From a checkpoint of a small transformer trained on Wikipedia.
Architecture: RMSNorm before and after each block, rotary positions, no biases in attention or MLP, tied embeddings, normalized queries and keys, capped logits.
Training: a variant of Muon for these matrices, 102M tokens, 3498 steps.
MLP neurons of a small language model. Each row is named by its layer, matrix (gate and up: input weights; down: output weights) and neuron, and shows model dimensions 64-159. Each number is 128 + 32 x the weight over its row's rms, rounded and kept within 0 to 255. Numbers have three digits each. A neuron's up and down rows have the sign that makes its largest values positive.
Before each neuron's rows, "fires on" lists the tokens most often at its 100 highest values on Wikipedia text that the model never trained on. A number after a token or word is its count.

fires on: "3" 41, "ro" 14, "+" 13, "m" 10, "ig" 9, "2" 4
L5.gate278:152171109096096114059117144143137128132135116172109184107129151102165168173148137131124131178114131141184090100113081161180154128174106097121119080135120073150129090202162064142104118148195139154161139110190141147152071120098172144093147064111134155173142095110099116086150078097084091112
L5.up278:105185132150160092127165089156111157123088098019148146061143136125108112131173114135155107088081098105085107123089131106153111092085161165123163133092137141121090181164138156175185125155151139129158121174100164071113074162140082112125176149170114112143123156124149160092165113119157104111
L5.down278:131055130118093159160081110137155071094171152203071167183154210142140120113092180135106090122129131085091130082156142143098120109197113070127104106129137067139133119114091103101093138119119107137085140083142125107138121077125129134093075158112148185100139055158096098131064121102124131169

fires on: "ions" 22, "y" 15, "ed" 14, "ts" 11, "s" 5, "ic" 5
L5.gate8:078135109110086138096106159126113125171190161218074077107088130109057079148098147123147155137166165182146113131131090157146164160105160141147144147114113186139108174153146165105094161143123110179097115083142188141142066099133131120168152122126116160167140157150127122135091174138101148125
L5.up8:118091055126163133126100170127072172095224118051106051070129104161110088146104096097140145152159129182115115152135159111105146075145073101135159157166136108128138087099165158141130125111093162119148112105095147062118107042132111174144135094130066129071135174178158111108095085077114131158
L5.down8:121089126114161106152149087179143099083067108133171174148142114205107127143114094062067145132142138113115108150096133122109087128168114138113110111173094073132062161121032121147118137116182132123160129125119150144119166146125111157108158103167166105136143099098130154093111195122146076127

fires on: " sh" 24, " Sh" 23, "id" 15, "c" 13, "h" 4, " le" 4
L9.gate135:172059137207148097132093105166110099094170192055112125168135091153111137134100134092126151128063136148149132120119095141155168133131106091130115128149166105109162164129085128118092169114113136066167114118121097106178095122085131150116077149090133129147056117138108157129111163184096123058
L9.up135:176058133130126072123172104166108127060195112087182108094177147095101160147099062158136118126087159154129086135205122180118205068137149111143112123169130123156104168140128137129161089144150094072117142129105125113134134121126137114139155154092133144086114128133145143183108166138113086076
L9.down135:199136130155067116129136114119112204172161106101136072059119140132077080144135119145154103066168147143136034118125143133108162154090127086130117103182116150140075174168147154127073117130111127092079118107077124150148143156136131079165095139109160097171116172180126115174133164139114098093

fires on: " \"" 100
L3.gate338:096202120117099198134111130131146093116183134190113155122072146134104094187110123128113135137063129182114141144133124120169103160126095146141163132156177101085103122171130131094137118127125131099095122074131064167144167042094123129135169128111097189105160083114160177116119126136064129122
L3.up338:133115138135083101166141174145111090143141154118157125079143103109107139208082126120138146116060098155100140124127122121149126117050164152102157114106059123173179169100123123097034102108131126102115101120144068111147125104103069104125103121120149131171110130136100107019158195150099142134
L3.down338:135181103151140151151048114164041138101100154127156076165139119114132127115135132147155069098116166114132154203126124112127121178108105107190140138137116151129126114231148082151175141154111105135173119106095112165130155079175096108175053138110116125171114128133144126162130098090139115172

fires on: " " 74, "5" 8, "6" 6
L7.gate435:110122112175111159195161142147123073173173122166163114097129169143149140170130135152138128098143121089115160117082127124125132137121102105147175134114150059031095101111101116132143140128154160105109079119077143110085082171115137152103115178163183108167122190123184185163103121095179108086
L7.up435:188124122135108157095102089108119064143129095121103122182166197208123127132122072153163124090134113157125101128135133106106094157126133130114130173119103174138109143169096107139143179107114091069127093161113125150126090105123080130183089087157174168154091126139130145183105088066114101139
L7.down435:108162163110120071135134116091127140108154178059102097115162109078134112100142140068145146118118082173141162113064118114074131147146118122140124136112136129154103180120174170145107146167115110180123101069186142131162148122100151115082098141130151166212124105126116122126159145171160118099

fires on: ")" 21, "ine" 9, "an" 8, "ial" 8, "ide" 4
L9.gate343:116123132103146153084069086078162127141165120124099110141167161112121090149157113132063169101118127101110125114142169076103120143080112126169168116138098135148098112118104128115065170170075112148108179092102084146107183168118120118103068094197126088124102117081100127099115203119164117143
L9.up343:076134142122129164052110110085082082156142169153161230146097141119112199128134070176138132103098119140173116131137059089123154080206128074115124136119088126119166102148125138128111120171139110163128167095105162136173080192119122129116078123157139109156137073104235087158146120131168111176
L9.down343:132135112074121114156181160162065159133093145154085162097101133138170127046095173067114221121118099148168125134154081096147088119146149086088122125151155148166130070128181113160170120148156126156049175147174121128116137133150163061138146118069133145140132095193058139123138086119134073077

fires on: "us" 16, "ue" 13, " only" 12, "m" 10, "arly" 8, "pe" 7
L3.gate301:158072091073085080078125099116108080082092088166124142080157160103122123147147118071164168126125141109108080139101129086142083142106152105100092120179093108107088118076125161134165129164179121161115143165126145069175139099049097118132106134101125129154106182140124154156087162210109139138
L3.up301:175089165103106138075122136131128108132121086182130108095133143141081104184137141085195085023132123158169137163152144094131097063145119103102107136147087121146143068112167148066172154081155128148152093113112111147149119136086092066104119112092127115138152107107142143118109148160185104137
L3.down301:107120134178177128128138171149072136151127119113090154130123143150088073087122172103048115166130104155155144152133149163108121084151098096137100164116127066132075126170071120127098107157111184181124128110070089081114163080150165128064093087056139128198090079089089067127134131089111091150

fires on: " Con" 51, " con" 29, " An" 14
L5.gate228:165025083111095146064160132119169079137139124155145133134129112127109140115144136119109077113106145126091053153105195108101130092155145073119096173093110140133195130167093111119101177113118161118142115136100135088112146148153120102142125091160153143133164134119127153127140109124131098162
L5.up228:179095150095096090141134116103235102144136110170113171126063113116135169169158157148147108120120117119134079117136100090155138109131089157113138139154099133206089130154122117110105148133167173080131092179131130140115119081118177045164111074157184148139083112108123148139154127109102165171
L5.down228:102137128135092119144120155099186148086176101187088103103095135188080142116172108092105166156129118127093181046107074154171104158139127103149096104083128103188115099191159140168135208102079161110150111135106195160130164126130125133120165097115105164193089164161137107216119100163096118132

fires on: " more" 35, " two" 16, " th" 15, "u" 13, " |" 8, " three" 5
L3.gate176:109150138139083119150118097064123101172142126145097147147105145160102130088112212173072190126129099145046127170162137149136163167075066112108109218135182145061080085092142199135144105128102124109112158194093129155114155154143101136125127151105127115069174155160150135167159115093152161168
L3.up176:126083191123079148136173122145126161145174131092066142144091175142124090079140108151113120099182108155087116144155155135143127168047116210157040164146099112135123104168059180135132131137120070159127165111112144136093107166154137146134103126162144121106174175159196094182158111117115160179
L3.down176:166089142155105126069153163169129150127090086168127148105150079128116149104144085112125152109158167107125130086103128072172097118095154129177159068101150130208158141135127065139108173141153181102155131061144144162169160071151135173142157147122151110165134128150101134090080177157109113133

fires on: "ri" 19, "an" 13, "ain" 12, "ach" 9, "art" 7, "iz" 5
L9.gate124:123077142134144127116131183106115127077082157098066082138166127126171131078175140137157143120090141141116129171169135098140173136129139099126139144048159119070169154114105111118107140141081141170117091142132126087139158157181092122155082135105091099098063132087104143129103106055120144132
L9.up124:113148097146148129138119137132156117123122134095181073175143080141152177131102114121152171157144071141137115122149086146095088118113102106097136125152101140144118127120163140168156095166158118101112139160118100103131133095107146179084119108151168175039136146109145078108117091148101082133
L9.down124:175150174135135160118156163060118171172095104141149132150113126165159114082117187103128055143179121114195192120139109122143099149081096078154120165145095093139089115113103117136109139180097162128111141164163174146113097148100151103122064149098103155093138156133102143031133120139116085156

fires on: "\n\n" 52, " (" 27, " Part" 4, "al" 4
L5.gate201:047168128113123140156122142114108125112160097144176116134103142108116123093120127112101114143098175112099097092141129118197124188112169064112127173181102148155118197070177121140178141134106122121108187112114100070150147063121127175125223154057125102170147108127136121110165163155105064095
L5.up201:095143124114119092161145104134144098118159082177105102121128170149111150119125126183080099159146104060096167084179170126126124149148132084111118148155097154115162071128140151187133072094116166115101188113102131089171144119145122130132109110122103153123072130109095139113100091150113143046
L5.down201:183126124109114072108149134100131181138145119153138196138114110149121156139204180113158151089142179133114104080107090126098114211075199133143119140147171104150125130114122110124171134142118121086150101138159079067046123162186126147126110156075132101129169128178148107146092157155168092149

fires on: " W" 83, " w" 17
L5.gate314:113141171152135118135142125110081173102124123082112146169137128122091120117072118127092150122121124147104118088149127214146186143176110141026135085134134126138093154119152093135082151107134141158114124134123140127154086111143133103171150133114135167113107129092149090152120152103074106046
L5.up314:130142091197145099078139095143102143140066083126102178161084145151176049118072135121124048146126129127094127085131121141132168146211130112098152137130089148078118138101139105125075166097129153123117093147078107069146097127164121140171144185113174182152105133106066150147148136161173107112
L5.down314:094157163133163094168108118145104091153136176106134138086144127135097153111160145086131113147183111140152166117119162069168128081127082151177108146143056172175138093083168131147158184138155137221175123158091105138118132115114111132141133126116133148107127070018109083124134131109176083155

fires on: " more" 25, "ill" 11, " th" 7, "ld" 6, "wn" 5
L9.gate268:085161056171049119153092165118139151169143099113127115138106114099091149086135086126110168107116109189078150092152118114107133196118184107147168118143115155143141154130106163165105115092172143156110126132097176109122169180139130127126125133097076116093183132107115125140147194125175210134
L9.up268:112089131091047104109138202139090110107095135109126111132094117149076169087097120213085111101141112103132145160148135086156144152082110135204097118120116111169174121125138121169211107123141119192120185104135182124096155128083130171124078178122094148169160172094104141119108160107181109139
L9.down268:155078156179113060101131139113151096119116163062126143178140144140096061123118149112150117139114176141154073109077132154076138124119089179082120139091131116116148150058090087082112124148126109097077180076083123150093171091149100172165119120148076121142124132087138082166143143097085190160

fires on: " W" 85, "W" 13
L2.gate31:111158138148158113138096156143172146059083157085096126147164121142133142134104149098094112112099171109155131151135104143098103081108092089072110062126074104072109181116142151191120114113141103137057098110133099118105095142091127104182166153158143130137132162108114149143139158101107075099
L2.up31:120062150123172112128129152199143127134092122112152148157136139128134122209105134108129132100063117166152174094126154137075095087112126148109055133161116142116118200127102156105113127092120133129092119123135117098138122039156080105138055142151117168089120165149114140102146142154129117147
L2.down31:109146109172109128133165098132114184137154159151076090163094111126121087076129118146130186135179091154174080155146088137158103132158132147136165137105108131141150108132157173152127210127131198133181121153093095146084122171154146126125115146097175135115148093089094136114083081096108100074

fires on: "n" 20, "ind" 9, " Sh" 9, "N" 8, " sh" 7, " l" 4
L10.gate240:140048144143093143119194131135103094131165125120105150152087100140093095091108141156111106174182128132106068166190058160175124155126098157121159127129128123105182195139142161108112067110177092148105139096099100162156117092141133078190097091086137129124138079125119144122105182176158152119
L10.up240:137127158084134079119124140173187095120143164064089142134141061090155122124121133112130070143109165088145108099163162141105151149099136176190068119123154152134158148125125137124089097162146108108005160041152131145138154145108144112081165152107076071095141098117139110214116157170077152127
L10.down240:160140105152083118134133110097159122105132116154192082116121131172168154148131114123133121110113131145109061109139130148171143132120142098132131198190125170147155113128151172164149142143152110076200097166073072127134132144148138154158150138151218077109141148113102145135139085132098124110

fires on: " y" 34, "if" 24, " \"" 24, "ra" 14, "ral" 4
L2.gate394:099156114109104169115082092109119110141138177107178090120059124165120081146110179087114122157090152164150101126143127105102181141158124090108116177149105116109141070181123138149117115122089128090163131053115155139161109060061043124161150079122149141150147153133106102098099127169120137056
L2.up394:083142139103072149133091137113182088124181183122177092127067110129111072160140148100103111154085151158097119068145135137160125145123087085114133142138124129159190103223088132153140102122093135102068147108103153135127141070086103083123136119171114186152108134123160094131103145162103134100
L2.down394:140139158150167104120125173169147133091091108124127133137118079106100119148132089120159104107129059082087186122125132149131083194070143106104120100175164175152172158105206066125133150110158098146102107145094068132159135130190133141099079189088148118108117085108136118130140115092158122158

fires on: "3" 18, "6" 15, "4" 13, "or" 10, "0" 9, "2" 8
L5.gate365:121066115143126149089095112157155207146138101162163154170227124090135116127086110122108147169109136142127147143173071147138133063158154141104095193027119095112094109167093121085141073135146078124094120167160098148198132116127134125114118108135149136149157151097113118059100094131102078105
L5.up365:126140086195117078139088078087194087181152144136101095081116151155136182133095135164193162113166126051141145120163120126126122092116124189091096088160145133119097104160165145220138111128125142125172151134130092105148082149090118096120173096177116158132141088161183114074105123159127118162
L5.down365:108115150166136168135104136103131221163108131109159139182136160129105132131173122094065134056137091179192122123125149103133154127189136079106107132104079141157085117153115070092116064125128139128094116143158170129168129104138134185130187171091177110116156131100084171127103094161099120147

fires on: " and" 100
L5.gate357:147134161132163163104114133076091164085099173146108094141090133120118179148148100170085136129076104138131133162170082140167117115163115160158149105157075143107093132080141102141098123105075097125182141107112159178131077158109069100085185128161171120122108057151146144158156135119087146131
L5.up357:097136147170150163081109113086123206074134085101142149129087102129079149121123098098118089153149132104106125164068139172150122151159154102153168117106184154195133125120128119130157089186169122088154155097077162193101127147154154194157152178098125115102138125154164075068140135133134155079
L5.down357:142194077124125140109132145169153170206122031161093139162164139133108101203164162095114135116134109176076126137153149161138152130107135142149141145133104110121171154109097151183184077110095126060084121177122161148063117143083165179149150088089091108170115159134062134117142129133158121110

fires on: "===" 87, "ad" 6, "t" 4
L6.gate15:139086149140067154120112125113172170084076095114142137081093171139141188131133128089174103185116089119134096123167170093150111125161196171130108163123156137135158118161127117156154124159124115135123036137177166178062099099144113167140129112136068171136113129132142168125121131107131139168
L6.up15:182162061114150204178122168173113105149119139206159144154090095088173136128120149150137129117169089120111089144078075175085142149124113050151097139064138142158138125114107134208114144145141140104067192134127103123140102110105102092174137084163097089165095134092127126095130150129142141160
L6.down15:106107151126118102078084174136130205104093132100154130166101166116118141177121136112113151142166083111142164127149095052100098092142149137115106160126164097128118151164122182084148102076099104160147143128150130125126121134118098112160148100118184179167177166118136142088157140074101214114

fires on: "an" 24, "m" 16, "v" 12, "im" 10, "um" 8, "ri" 7
L9.gate242:138117125158143135120124123169109081084153183104085110121116167148090143055096129139156106168176054133151109206163122114095156117110088129179105124105126158138136117120189155117101114155077164182112139220081103135194104178206149210102086095125096148120084148126109158144184068159107111126
L9.up242:095088128157133151118171154136140090123122086116118112129187116118148141110096098162091149095128072170197105124182115171102120086126085161120125169147163160106098083043125106130092125106101156120123198085182140126138149205168143129072129142134135115095104131119102182129095127111029104138
L9.down242:103168160166140104102113151142109138049149134183120118111103128194136093164138156093123143124089130138095145126168140097124079127156139093134112146166097158143152128217074074094138112119196138128123119149081210068105129113119133127115136140129105139160092099072084126169164081192146174064

fires on: " Mar" 33, " St" 15, " Sh" 9, " Y" 9, " B" 9, " Se" 7
L3.gate238:115095081158078137153142143118146060145098195115156112122134149148100134170109110148165177174082093116100120062103109142097128094121092136103119163134116114135122143134126114095173124151197108139101054164073122118156124070183142171110075130112133115062111198132159166075113180151087173115
L3.up238:109104129147145076164113154124150143071116108160174061138179191144086190114158137177087106158084101152124158091158161139217108065124152124126119151127045098087125120136169120144105205155191116087105112105169140087128119130204115060059090121082090146151111126166135165084138125085145124174
L3.down238:140113081121103106109175127154088128187093209137130157120109094118053053123095136101162120129109119093107137167114104148087105153066168132138181103124156145185159103186113155129123099072163120140166104127142124175110097126138147090082199130183107132147133137078183117117114168155063171091

fires on: " Con" 38, " Or" 32, "rans" 30
L2.gate240:117131123076115083185125167145140128154085109139113117152123078087126167120119145109173091100157151164068128154063142127122088093114123109128106163103112112154147132176124109143112112102151109114116085143073086111135063116152103134076104078151140136198078098137125144089161167140127109166
L2.up240:147133109115063070154116125126106112100125103127180205092126160131097138152105137104149142158112122066116109151129126146103102101160158146133104134054173103158146117114116104178106071158145145113115127195120128167148092089136106119099136110157087154092093123138128062133159163143124156189
L2.down240:152091126107109145127155119108119108110153114161101143139101059120135159162123115054163139123119112115107139101156130146105082133149125092077123146153126192126115144120124101147091111148076162114108123095128112150158098073129115182097114096098103050098167147064138147123102102088111063181

fires on: "s" 17, "ing" 13, "ed" 12, "ry" 6, "e" 6, "te" 6
L10.gate262:090117127094137136121100193169138139083143136140095083129068166154152194152095120130203182084187145097165150105168128076107113107152116157147114151093109165111136103175109127076198140140105071172125106116088206143161091143109118115134178112144144150166164176117125092109123137104128137145
L10.up262:120091164082137098078113150102103160130136158145107105128124050066128164125088131102164110162163106128108140110121130124157137166142088079186144145175127111112070142160086227132145137135099140123132110118139151139096123126113153185045116086149126125089157204160135107171181167076120092168
L10.down262:141098182174135140140181140180146099089125126109130098139069109096098137089143134143088095116141186122141096092142126169129106138117197136131182136194088128138103116204095149069065120160112110133158080108051143128090146111116107158101125109157113107165104149080169227161179113174141145104

fires on: " St" 100
L5.gate114:095143123097109152177096106120151117133123193136152187096154128111162140129125098135174136195088094140137081107097131137087128120154055035138191127129120140125145141136132076112069122112120186116113090108071105131112038179123069126107128136159164152210116143132129157098118110135117172166
L5.up114:144127090060136140168080121125130183168142110138101140109167123151110155105159109142068139149108122164155126134127156179151147127100088122132125133129118114116153129102131095132147159136115149131104101105159123162107110124181110108108110115142125128141117134127102194085070201115127113131
L5.down114:115096115111103101146139099118103139103083158124160121087135121167129100171136130064166112051175073084090126155142104092137089132122113121162193119186166183168144174113107129142102127141143150178164093125110158113084135054152107132108189128111156106177099114123174085128218096153109081106

fires on: "igh" 33, "le" 26, "us" 14, "am" 7, "um" 5, "m" 5
L2.gate12:126101130068118190042150137161156144136084068168138142092175106207137123148162122134124139150117168118097160183127143127116095112110121128201175181086194134068153118139189188184161134139101096119125103155106126139168096126137139117077087124165131166123142105175151138149127115165105180194
L2.up12:240177138109126109095120073151148097084118136128110118109111148142163098108130137107166134043179156186208054168134194146115136120089159179139153128135126112078135120137217124108118158125188178098052081200081158125158136120140128105141109066147113120158135113103130160152120111099099135117
L2.down12:061078114119148155088091169111104194172083155095132140163154140159081105127155184128082106213095107091141166094119164122167099059121097111125130137127120128166107121104091120159171097101107066163170158130166114088159084129145136181144149177120087089112052131130158106060120172135085131114

fires on: " (" 33, "\n" 31, "\n\n" 7, "{" 6, "oll" 6
L9.gate137:141078100149129114133101137113183131151124105110129125163106134081097156147164153121120124123123139133112105120093101141182103200117151057130132092109107184072122054156137097100166098187104129105103159100083111113122149142106136158129153080122202079196156090067130128130131142131147181125
L9.up137:130166125110151079137125129129144116168157130120113142170139154129118118049122084166077123183158148071076156124176139139154126135118143141142097122087078141069153130112155106137119162170125136171104144119107094121106061113157101136086090090104218084112129094081137098085108140109170124113
L9.down137:196129098115148144101105111124176137100136148112149124162142117146160134131159166137074106091105096140214062085131115197125147125123136082112093123176079128142127159131094100126158066079143173094102094134055148173132192191098140116153158140164135122150105078113111131060122149135122065061

fires on: " \"" 87, "\"" 13
L5.gate331:114111105118127153135162151144104102135161137099131146145089051158147188133125119082137177156163048136110114154190146128177045162096115112120190136127167127138119066119130150050093127107126127153147115127087090150131150080108140115125141135151082195183146192127091145103167166155118122108
L5.up331:086139122129069108181109113111122132108137167144133137146149174123052118176135102100157111121105151145102076129133060165164116100165147109139164044105167135163130195107064100142109117095118169114100145127061157147121135106074165074090123138157048139122132101141110093086143131122121113098
L5.down331:119158109149164136158117079137139142100076170147175109190077123185130106072119113129119113113136205122112114188125157117131099142071114085118127170129140206186095127220142158129116156166107105137150049094096086145153168103139089096164089173127122119139137155118111106156148148134109130138

fires on: "9" 41, "7" 36, "5" 18, "6" 4
L2.gate95:189125120170154084116128138148100159117164119174116135129108163141145137111157084109142127105054172167115210103125058114084169131126096090144134111145150047111129214084090111152134153159150135152118087127126091088098125148161161201163100129139179129120158123147061124105115156063110065174
L2.up95:159098095211168122188127132124093141055137077111124145144116117129147123113195103185127153094103159153143161120113112125127120143192182131080171145127061126114112121091097093121119137105122119145089047122109124151100160112119161157144155143143192136175147130197115125195110112118167139176
L2.down95:061096136142091090077153132169181133136163174142143145116086140087168138183124138131171108130136088161135124093080161143138044109136076149158126157109142156164162125071126190177148148130146135172137200135090106093168121168112120149100136167137114153126106146131107064123117112093135125121

fires on: "." 31, "ul" 13, ":" 9, "per" 8, "," 7, "es" 6
L9.gate445:075119149179179103110079128097069073139131158145181138118118152102144152088110091108104137155103113110041127214114154124103129102121121092116134190087093082109191101153111150116176114122108153146065157099106055139077131083157093129099146194080122124139117133139144138091126175118130130145
L9.up445:103086186094142180107119123143149078127113148114100085121120143113152105084136040135132173099149121204109133159135094090122122108166125159115152151103173101119146100154110152170107128148107128154080122115101090149167149067111088139170113132095117120148138097134180088083141125135151102114
L9.down445:140183134149143067127145135112129156138156129163099194109143092153173150173149178107129135096062150083215144158145138161169137043141160129148018118155179137083089095090140134153133169145138136067116155059138106133171137165037150144100134107135146185116146131103099099109112124133169074095

fires on: "in" 42, "m" 8, "ing" 7, "orn" 4, "om" 4, "ab" 4
L10.gate245:132126154140182172138084127113175121186094111094132152106142122110125142052151134187083164091136087106149092099104125156147095166121161093140092175112111199147084131113126089168137096118166146154107174147180126093158123172150181163116116144107164162123096120151183123182130110115180118112
L10.up245:155189110074167100152096154127105167069098125143110109091124165047115169071145125173148101095113193143182160148142157149100072119110129128113115091136135084106190089108108124176177108130175174111114079156148144105113077141126096096135111070144128060134134121081184132139175105118156135119
L10.down245:119088093130083106131163100192099188062106090131153129185117136168111090169115131089184154132118114131080147134115138163090107139113129101122125106131074077058102189163114180087169165133155133105069148110117151153141186104115125085143165109096168117105118087127175124044157084113089134086

fires on: "a" 36, "al" 22, "an" 14, "am" 9, "en" 7, "4" 5
L6.gate394:159158145123134176138080160100156156083207151154124125091110120093080137119087128129117095137100096114077153112142153094107098169112103163144148190139164106149137078111087127152111181096159175196085116071139162170164106149101138137114134107087144100154139139074126178107158151103143126129
L6.up394:173038121151120169133106124131110130103149124107108117127135115184138135084125102105132231150110103153169152135214139113081118115123123110148148095109138110112103103156130070124114131095115103083068155144187140157170128146123122100118053124163109187144161095133081143167044105222124084140
L6.down394:166149116070140104142101127080091101114134109138099150109153085146173142183158102131073118201091129193076125136082110139156163147152058107154149176108129119126137122166133161159118124101074109169093093164117105055079129124142115123111213096117099162158100176171120107115185181134120166139

fires on: " E" 26, " Sh" 17, " Al" 9, " An" 8, " En" 7, " C" 6
L3.gate397:099104103096121098144150141093137085134186148135115120123120174158171122197124190127108150139168097130116131122104150127162150123230131122093090150198142104110175164152156154130140127084143146092147108137099150061151141179117168068131148067141143116114100156134145146145097151121099141162
L3.up397:083081128083096077107107200089147091147148195135115119121104155176135184166111151156187118161079061107133101110136136138117079139173126128124136112124159052119160123134139158124185107098160169100097126131137110134128105129149170113123169112150101137111090145090137192100111156115031156163
L3.down397:135147117163137165167207128188182173159083142160154167129139128107132135064110122141136129097137162135134175106107052192168150084097134128133148167158114197122081057134083133072112109176134101076117137106110172163124121090171131150117125120149101070166107208153144115125128133152106119121

fires on: ":" 65, "." 22, ")." 4
L6.gate142:061088158143136197128112170063131094170060200084176131104119161115129158076129141110104126121157135120108150204125088179158127081143114158094195152145139107144150135102102140080193113108142116170108191101092155161091119148119124136172069093130165158100083148122122103120123120140140142090
L6.up142:111105190181091182133136077130141111092075174107140073102119140128174103143109098074196101183161082121129102110095148134151157128112139158096133133138114114176146100128115103104073124140104153151089149106129120206141131144084110145145120105102140057092097124082138194040156145143123144122
L6.down142:079113159123122109135131175104165102188162125094168160136088124119116130075086151179132158108154154153144133160140114169119165029157101103169152139114127162091170204113063187124164096105128193125129175086100125079105065129136139129169093115101167143090156142136161084107105127120119136117

fires on: "am" 27, "ub" 22, "an" 13, "hy" 9, "ib" 8, " team" 4
L3.gate417:132102134094144149140141091127154120119146180148101106182076093115129066125117054145155142149088132103120111104146113077118091059108131114129168159089088159133091106109107052099149187088076099125090059171128085171119108062178149166139097145087142116131203149148167159202169127081112154182
L3.up417:170098131139098135121113099159139133172084096039100042134114163195119135072136109153120164203153137094144165155163135105111105157064145162120116182134161197117126112187168134133134170063147108118104140159110099168117073092095081106124100114145180160142121124098108101157118114128135153119
L3.down417:078097096127201165074149149087123114123159156174138138104143090045190088195092166122133128122099155149162096118178101147135159090193104120154185112134123108084131124083091161151118143136133118186157140104159124110132188151159120150150122089146108133110181119163179126067206135096145121145

fires on: " T" 18, "4" 16, "ry" 8, "ed" 7, "5" 7, "1" 7
L6.gate138:115115133136136080158115113113102137113168118133055194144069094132129118175091124185137072113093098099142174111124075084131091150117140065105160129134192160115135174081053188131144116165145182126113113130113139127139143094079158132116132104110156132184155148166206123160148164119124143099
L6.up138:161157102103120129111128172132128101119158068128122129131190080155116111055146059153111145117130126145160135122097116105127072112108142075130186215090145095129159172103111061135158132132158057110134071098099124089195120120149119043110080147136152094123201169152140160140112104150112130098
L6.down138:143165148200152095123118104085087153138086141173106115151146082132115129150119128084138083154144097050082115130116169151128144148111130071178091099140109102109132119181154147088050114163147113110117124163132095180140176163113143131098103177120122049091118130119146123118146133114108117136

fires on: " dec" 21, " ac" 19, " Eng" 14, "0" 11, "8" 9, " Dec" 4
L6.gate325:116117115104162066141183165105100120131121150187124110096184153129126167166112081093157069118111102104096212193155104143119170136117091134173144115153110156146156105170140150112112178110204135073164172157069109122069141098180101151124132170132100123129120109123128133178193143060106134165
L6.up325:176143141126122079113160194169090145151158158164145164145170132105101159137100145120169132083150137123117103180164139083164148099116088144148151184125128142106116153174081152121080191028116108088138147167138114136110177098125134101143105117094060142125128128083113171151135184153106144209
L6.down325:112107125126126126112159102097146124143135132111174138114138143110113056121165155154166119110209136092145095103075144151147158113106123082111108083152107159165124101108166076184126136147064137084126149114203178123195083159091173115082119119142156070132140087100152118129121026103131128116

fires on: "ad" 23, " New" 18, "===" 11, " Q" 9, "==" 8, "Q" 6
L5.gate363:208133146132111131139118078105166179154086115084147107152111125151089122142096116130105122123203103129122176116134137152195163129112161093201139158082111082155075134089170164102147114078059069117082107099112146219096186122060085169149187094068164106116154104126158122140135133165178134141
L5.up363:151141134088160105112150182082102123100136120155185171090098137135105111168095144118123108118145127135157124133111066150076156188144126135148100116089076140163178048063095118168100111181110106108044105126089096130116103146152117032159130147084183079111101084168128095145086088134103108154
L5.down363:194104127120047133195147098104121189112103137083102162128092103171120094139190142162150108117112139162155130167118140151111106118131130017167123106116133160121107103075059151148088186171120144142115139200145196170072132168154111135174140139096162146167162061141108162174133158107153083130

fires on: " comp" 49, " res" 28, " ar" 19
L5.gate203:133146106183088147068150153132130106119141057125174109123149128153130116157130163069113085147180123155106139114112151132171151149127137098102124132081157146054069144151132088135090169151118136179131075175114118134148131174150095118170055105106168187152090144134183230164139164198117119129
L5.up203:127144145220116159043148105129094124161105106180157065074091123080055154107108140099148125149159128156195158169154135112153144144100103132161134139129106135167142130177143093124150175135125078128094109108086088131045169145092145108107109124141158120101108173091136158070130080180132146137
L5.down203:102158108115140149150185147096120106110148148129101036103118113145148142111145113165125066102113142060074138114112120176208139098115099107078134166116207095091177130125108128110087156162136167142105136136141157199165049078175127155119133129110109199185101137156144100181106151104088085158

fires on: "om" 26, "iv" 14, "ed" 13, "ak" 9, "he" 5
L9.gate305:132159166123109159145100073102137127135151185088067144109143145121135118104171102146133117134109163094120163159150111126122138107096179062112168092112087178160079161152066093118078179144100128120084152179168155113109135129142104112109106156133160123138146111101104138051095172115156151094
L9.up305:109071136090184172120138127115132168156093134100167146150118109182149124171142101108113174122090042153137114151124158110127109142116171148150173116159172108186136164110154148097130128176158109120180117114149087131152104150138097118142182190099174137132166123158147146131177148119099154255
L9.down305:118102072180100097156104078166092150109117155105122131068113130083137176135157103125125076180107124088110107119127136173121201128153183090127132079112144157093132090167098135115109121116137152141078128102096100137119210042117128132135158083119110126169077125104102105149086100136122114157

fires on: " Q" 39, "rans" 26, "in" 8, " man" 6, "Q" 4
L6.gate425:120076160182067131155137103061199098124097144147118135168182182170106098103133133183124121090120153086139173128139126104146059142141150112142171148061103098093106058121109116116109094132085092117113094107118107208142144123131097137141114133107171098168079072104103152144101212098075034135
L6.up425:188128098141084139129114136110124087148091131080136175255139112170125113123162075112146134137060177099184184121087164150124097217144147101187135177119127128167080110108108120133088071112068129152081166157060120091056124133169115140157115153131156122157084168157117103118097160124089110113
L6.down425:179140181096202151136104143159090170130126065151091118129092095082130120122142127067201101123117115162142116136117148135154141082170151152154083157159143115150088072075136130197114132144109107187160113127161160178158133155121101120217150155134125144105146119109134111118171085134150107175